Weights of a small GPT-style language model, trained from scratch on English Wikipedia: 21.3M parameters, attention and MLP in parallel.
MLP neurons of a small language model. Each row is named by its layer, matrix (up: input weights; down: output weights) and neuron, and shows model dimensions 48-175. Each number is 128 + 24 x the weight over its row's rms, rounded and kept within 0 to 255. Numbers have three digits each.
After each neuron's rows, "fires after" lists the tokens most often just before its 100 highest values on Wikipedia text that the model never trained on.

L2.up1216:137129166166164161114127130143123124162128150134140137069130147141155142137120091128132085130159096097146099119076131128153148160128139126149125139110108142131138139141171109062118087118140121129083161086133141146106146138151143152128130081142160140178152119123148143171111150102102188124115140112083137138104158074142080117139081096092127128137131128117131105153154075131081160135096
L2.down1216:142078163145118118127176122150155091120141140140133084066149171136143101109117061131120153128096126132151118141119135098147133149121163114143136153145102126077140157097132096120130104144170117117113152157153135112112163140128123150179175135137150184153121118137117158116095126124115150134140130094114154145131133086122109090142090117094157123170131105109097129131112079145125159135082
fires after: ",", ":"

L4.up735:140111093157110135119160102128133138104125142113116110120169148110132094089117118172130123160103111120053129144149148121147131123095127149127151133101168079153138101138146120112104097156150115106117123121105153110109153105135155135129121101142106122124153160125152138145115157116093151106185151168134114134103100125146149111137145144089149129136110096108089127133134106070113140100153
L4.down735:140062138103158131148169126139131110095093128166157143042113134127136100089127113143161128105117151074106102107168151162124134102153134162130109134128123121138157185073175152126142118140098138110110148166096131102107083156134129119148118110119123100146106150110126157118072148164100107160127102157162128160103157174134123116157120095141109106124118114151142124151163137123131110132094
fires after: " 3", " 2", " 4", " 1"

L10.up405:150085124137116124117131138153154152110122098162072166128104104161149130093172147134118133146120132128156110173152152126113164113144142140122145099097158098172078174122116129125128122129140129162116090149102130069096112147106137115090078076146116135127124149133126163149140127123139127090137148123102137137133106096131159112131174134178128109105100089122114144122152088152093173106148
L10.down405:128140145111152166161119116145109101138118134139168109118125169147139121112096108149077146139152149116108138106142128083187120114128109148134141135128116133089161125089158105170168152108135119133143148120118103133174175166139114139169181114105134124103134159122140115177136106135116111134087142124156133152165142153134112148123121118130128145147175113162125100177147111125159122139089
fires after: " 3", " 4", " 2", "'", " in", "s"

L2.up151:093162126108143110137087131099166092159148129116169150099188112140089137126141136139137124154071114128086110099130151144134112148085072128137122126135140127192198153103148097086161122112163130132099139105157115149161098161132073144151077144155126091113125165131143147137121132105116115104172100141129093060097145138094160133132094103125094098130128118138098133159100114125110091156157
L2.down151:149151122131152161143137138104141126127133154106149150117135094111158106127130145113127123117119078148065106125134130120145086118189149156145122123184182133127161135124140117077135135143154128141116127128118117150128158096156079145138097135095155113101112129087092169164133164103138071111089132098109066103138137158113113113103136108128097086175092113138139101155103105112113134180146
fires after: ".", ","

L10.up974:132134103114162142142121128116139159106134139121135120169117134168127150124141142109115109113163105110172118104134140109107124122126125171115135161111095175143094135111106114114137137136153175124135135149192150116122103122140122146094144134109129096155142086108155125125091106118118158123117123102168106137136055146151138114096130120086153139136200165123106091130141180122158145101155
L10.down974:164143089139104130119147109126098108121118133149137142123146116148122120123096137120137114172095128094121115136103112058179085127149058158167120121140145155143140129154119151130094133179109123093125069135114150133100136143137140120155151103121175132120112134147126132100123133164131126131192166134108116069179130146105138140123136141094136135107117113176130135174163092170124114144139
fires after: "-", " |"

L6.up638:103154152145138124106127111110126157145169129110134178094134143107153146137098145113122136115123135108099158123150119128131120112130101103119092165098125155120151162103115098086112105127110131141101140130120128167152128130126128126108120102154123138136119079102112139143067093103135057117129150123117137133095101079108095087155120114133152129169111103121122136160127128167117126153148
L6.down638:135133139157124124106129136105138126120059164101125157083157114151123147135141097123116166136119113100123136120143103123119070126165217111147123157122130157108140131127099073154131171078095124136118117126093133074117150187158123152137127114131152128109091149114146109134142137161142100180125150090137119124114153117085072120131145147107080134166148153139129115127154140101085143090142
fires after: ".", "%"

L3.up542:106161099144111137123107148127158150141103112087087111132125140107160130088152154128121102116145138121119141108108100099145154105112147151091154098125099172145129138153162130090120125147154123119120188136163149108111141117113089164144141170136119081166124135112154101135086100153135135126139144100160162132139108159119125115133106156146110130092160094138109070133135174119082165119120
L3.down542:090114127091169108112137078148135116095123173155117135123147158147120118181086152140115192113118150130168107159097182136113132147093092090150157111090152110158107134133074148122134119119089155118131184137116157152127099147155109115156163141156087151105130081107121130103149154101116124112146157181077147147165074165157133117114153113147149138136125122166167139072129086161177122100143
fires after: " (", "(", "{", " \"", " Bi"

L9.up458:156186114077159109155121167116118127153125150173182111103144104141146104152109173118113135154156179110143119137112112085139126142120072139105149116130189121177129108114136118154139127159137147112102123138108117131166108148112164157086159120138133187131084171112134124129120136135136098150140166141145134108134110130111161143133145106129130149116113139145129088144154154151128104137123
L9.down458:126155115141130137129170109120115131106097097114157100126120130100128101124115118153130146118140113132152129167118107165138110117160093090153139101133068165103130150134141142141125153151103079141154125118142095153165166142131136151103120089121132143158129134158105098143128122093106123135121153125159139107146119130103110145151120115138113139127117162136102095090144145123115109100113
fires after: " October", " February", " June", " March", " April", " May"

L4.up110:153112078140129147130116109116111134125094129127124125177160122150132120146127097100082099147141138135162123139104132128112154123171125100087136111133096149151158128132122139096138115131096131147159147161117141106092135102096141080124112163126109077140132133119152131090160123125088127168115131116165150109110113158108135139134114143081150150121107132150148163087153115102102125116126
L4.down110:137112097124082127154149153111151126167121168098106121141158141140186104140134130073134152138186147109119130117107133130128151082205081153106082120153081105113141141158119156118095137129116111159153083162127122128088096139168154151100165132119125131116133089133150114128130115115116141155153164158101113096142122161100151091157104142123113125155103088093140139111165106069110172134087
fires after: "-", "("

L3.up991:148139116098141164109117117122167104134126161178121147142147116146117137164143096153123149123086140137092161126092104110111163110139168136135145103118131126121169111115101105132074115118131101126144161122151144081182129140100143157094101142150130140117119118144159128121128114160121141095124101153100096151170121119149150130157127132088134148182120156145158151149141150116140099187138
L3.down991:165142110152135144133096119157117111150106157123121148187181208125151144109133126138160131090092151104076145152140079120102146090111132108136128126083113158084091121137107121145082135140145101127120105139141115090145135102106145121097132171149141136093121146132111159158114140126114133131135162150140153134118126142139164115114136109133144115146134179134138145143119124125125139165124
fires after: " |", "|", "-", ";"

L2.up1079:126115159138144099149146154091085131131151135083141104119147123125123104109129123133108124144095100104143090124130136109122128114130125125131121138132139125138088152156118085127195141154149168121116089172131122115121137112121164163106151114135123116129173104144139079142113119101140133161128117180144084136133134153123184137118084159122143149126146105122136095127149124168128105136097
L2.down1079:082117146120133138145113110117133123099125167125145092124184132124133113121101138134170127150139092092139135105106150125134099169173124149113153089136105180118157119136148144094151139104119131081169123099175123113101160086118144164132098117080116151113168134101124088145125104101127146156141099099129138120119130128120055136115106103140130126098120106134134112125146197085150132128157
fires after: " in", " June", " September", " March", " December", " February"

L4.up358:067125129083130110110166102060154137178102118115108128073148177165118130180162105142111134149111144107138084114100114133144130114106116129117122119080121165130156137083122137113140104128112105053126111146121109138187152108092126165147140131134101144135133144125104119132090146141102152117135100124142141146114175149147105129133108164138100143123113123131108123151114094129135130070192
L4.down358:106116103159147131165149107105100119135121109142135129105135141110163128124082134155148091160124117139136126138122091134162134126058125141085114156147099141109156118104117105104120130128119102135112114134131136155122144171100127132108160150136110192139137090078147186152139140081125144133150121101132108105107117114148119137080130144101157130107104138118157138130144135164132121105142
fires after: ",", ".", ";"

L2.up497:126129155114165141108102102128130053131129138126139155062146138109177133121103101137095148138172138129140177136087091108176140150142111145154110120138105139119108131116151087143137059099103152083100152126119093173139120135111116170124171101110146197121148101161129159174103101125091129134132139131071118122079137136121117124163153128122094112129080129100167156119140057162128137146120
L2.down497:130119150151143093091148138169123109100130136121107088139149134136115101136082098145154169188153133175109119135080124128129136125100084126123138108143095122127112147102078083091131144102143123123172147142130150112129133119115127163146169149130137152108156144118121115141119156097131153149144132097119173150111075152150103134128080147110116099121097130125104130143101089190116146117157
fires after: ","

L9.up1229:125107123129125105115168137117128135162141117093132118149160143108148151094172128121112147132109157136132132099107105117168113080140144152110141184143165120152103106138137096119097096123109174118151139136105143166139147135139100129144121074155161122168089119116079110124114128171105077110131154133086149087151099118132182126134144096090174146099069116156162139130139137121104156146162
L9.down1229:171135120129147130149098136140140122078133136123119097135172083108124128161095084145117152163121122153145146150066111139117077112129180156160122147131141129112122143106114102052137116120152089141123128127119154101120152129121119136136103136113136121136131133091143137117136151092167081140110138110116114150135085145148136107152125120166140135146142130123115140119106135139135161136113
fires after: " |", ".", ";"

L2.up610:123110131135138161123137108079111158143093147123105118141109115154133151169151106142114118111152136155090140114155138128127156139172145100162117137116140100164164124120104134165102128088077129169126130114132160143148140145115133135115109148080116115097126168198089161164112142122105121097112093124138133135098148078154123122154116117120130173157111127126157108112166119115146142135130
L2.down610:139170113173138147126131123115140136143136206106111131116133122132150098124139136127126121132063106114123116104129119114141104119187115097086141115138081141112123142137088175143066132154115097150136079108147140129143130147121135180107136161078105121147132127161101122190094106149134159124133121096144100113131126169111135112116112133119095184109123140095146125087113151087153130125141
fires after: " |", ";", " Rap", " Sea", "iba"

L4.up758:134147162136117132128061114170110171145134152139066129091113112130201146113145143108094123129146120163131106105162141138141174123150108128131159113120144137161114183159115140139142114136153152156136136102106134155115116110123172157136128148133145151138171109158101097159151087099106122102155153155132134130135130097072130092104158120177100102132113140095102132138183150122089136153123
L4.down758:129097171136127142151129127145143164122154101142107116132134147147155121136145116102111143153123148155130124141111196140124154167135093113117178115147121090112117146103149105076080109127148105117131158120104161158083160112128140123151156147164130123181172094142103098140108158121110181120118138094120139140158118137116123119129170175159110119126105141121130118078086125137045118116130
fires after: "=", " \"", " (", "-", "|", ":"

L6.up743:128181134135173134188152128132108127156120120138124140134126127093085086157131107133123055144133147155136138171104121132152107146146167096105127112114156147190134120080149133125161129089112188127098138143144174096139110122128134091132109107109135144159098139113107109174169144143107142074163100129136125136145151141136147160136124117102128142113113110142109129151135075141092125106169
L6.down743:124106083137114106103114149110145106109117152123107151118153101152120088095161166133146081128146130109118130098111073136171108117204147122161152143128147123156150141140157164131169137078173167086100109135108162103107108110148093133118117197114144151183144105110145150162108114115092159135132160136151160158131137124088129140126113154107125124123105115163193114145129130141071178115072
fires after: "-", "|"

L2.up594:119167170161099134112124166135139138138145141106171127135159173144122141143144115138136148142124146084133116132143122129111115104102155146131131107121136180140120133124107094092148155164139125113133101180104148085084124129116121102132122138142134092117123152152145109132118151103128147087164130118113128098171132073113153136081092117131130155118175107150114132161160093089123095076147
L2.down594:098197147132143151116170158157136162103082147076137099103117106123089128129129129132094105121115148090135110117116154095150156128196132120148120134168124186116108119140084106106138114126177124169112165094093131086151136161136137149104135090151125125124136132122107113141136147112168109118135138124100139147137175164153144136110130161105106116167142120126138125098136148136118153085113
fires after: " No", " Fra", " close", " sch"

L2.up335:128156114134135093118138145132099156143150120135160133114136170111135145134147114145118111100153146063092127095078100097122143143111120133165145160112147112135156155122161165142129137077124171109142122155164122116103139157147125072097134145141083124167133133130124145156150134129095106086160142071080154136152150107119105112152129139140099159136114115172182092131102114147091119127144
L2.down335:139155138133103128101127105185160146085108147152105128128132165126123154111130136081113125120146121097106148084075153138136127132070128143130152151122137116122108165103145138129077105117153106166138136151160119133102150120185123114131145157159137122099113098145134153125172137145142114161110117194096118120074136091099101161145164122103152131129127152093122120129119137131164088151155
fires after: " |", ";", " +", " and"

L2.up705:140185137137162085133130159120107126172145147147139109144109112121123135129164156157159081094151141110115139148105083090104138129126103155125134123115130086150178131089126169134118174101104124136119151156140140123112144152142118122118125123113095148142097168163135187152180167135093117104137140107087183149139168091144112145124088177117102153144159148140103126090132092130089114163160
L2.down705:129086107130130120139142117142124140138095138124110155139140168145139096134104188142120160144136137115145143113077138102153138085137126175140113135141142150122129143116204139080121165105112148178156121141148121100131100132145120080118115103119097147122096126129137154177190116148103126146130122106088123117147144128070116100150107143123131117108111130172111151098110120099121136157138
fires after: " |", "|", ";"

L10.up26:150129090166153110161133157180207122122128157134139152175134112142134083154146126096120124136131133140184132163132130095147119123114141096112142134133092159137093108128140118130110149145107182135152094161122134164098130118124122131126142111144061112086131133097158136134153166107167077106147138150094081094128144148122146162145120146132121132118131177115118165133154101121137115125123
L10.down26:120121124096106111172105077173143128134088157123090120104130153130132109122104133120122141151136110139138149122131160120145152148068110112118170087117083135123093149149187126130140163196156140133106125138158120132128124153164137147100152148083152129083132132132185115109126154127092138157126155085146125159144139147152128126051134132115128076113150149103147150123111141108125121139133
fires after: "|", " |", "-"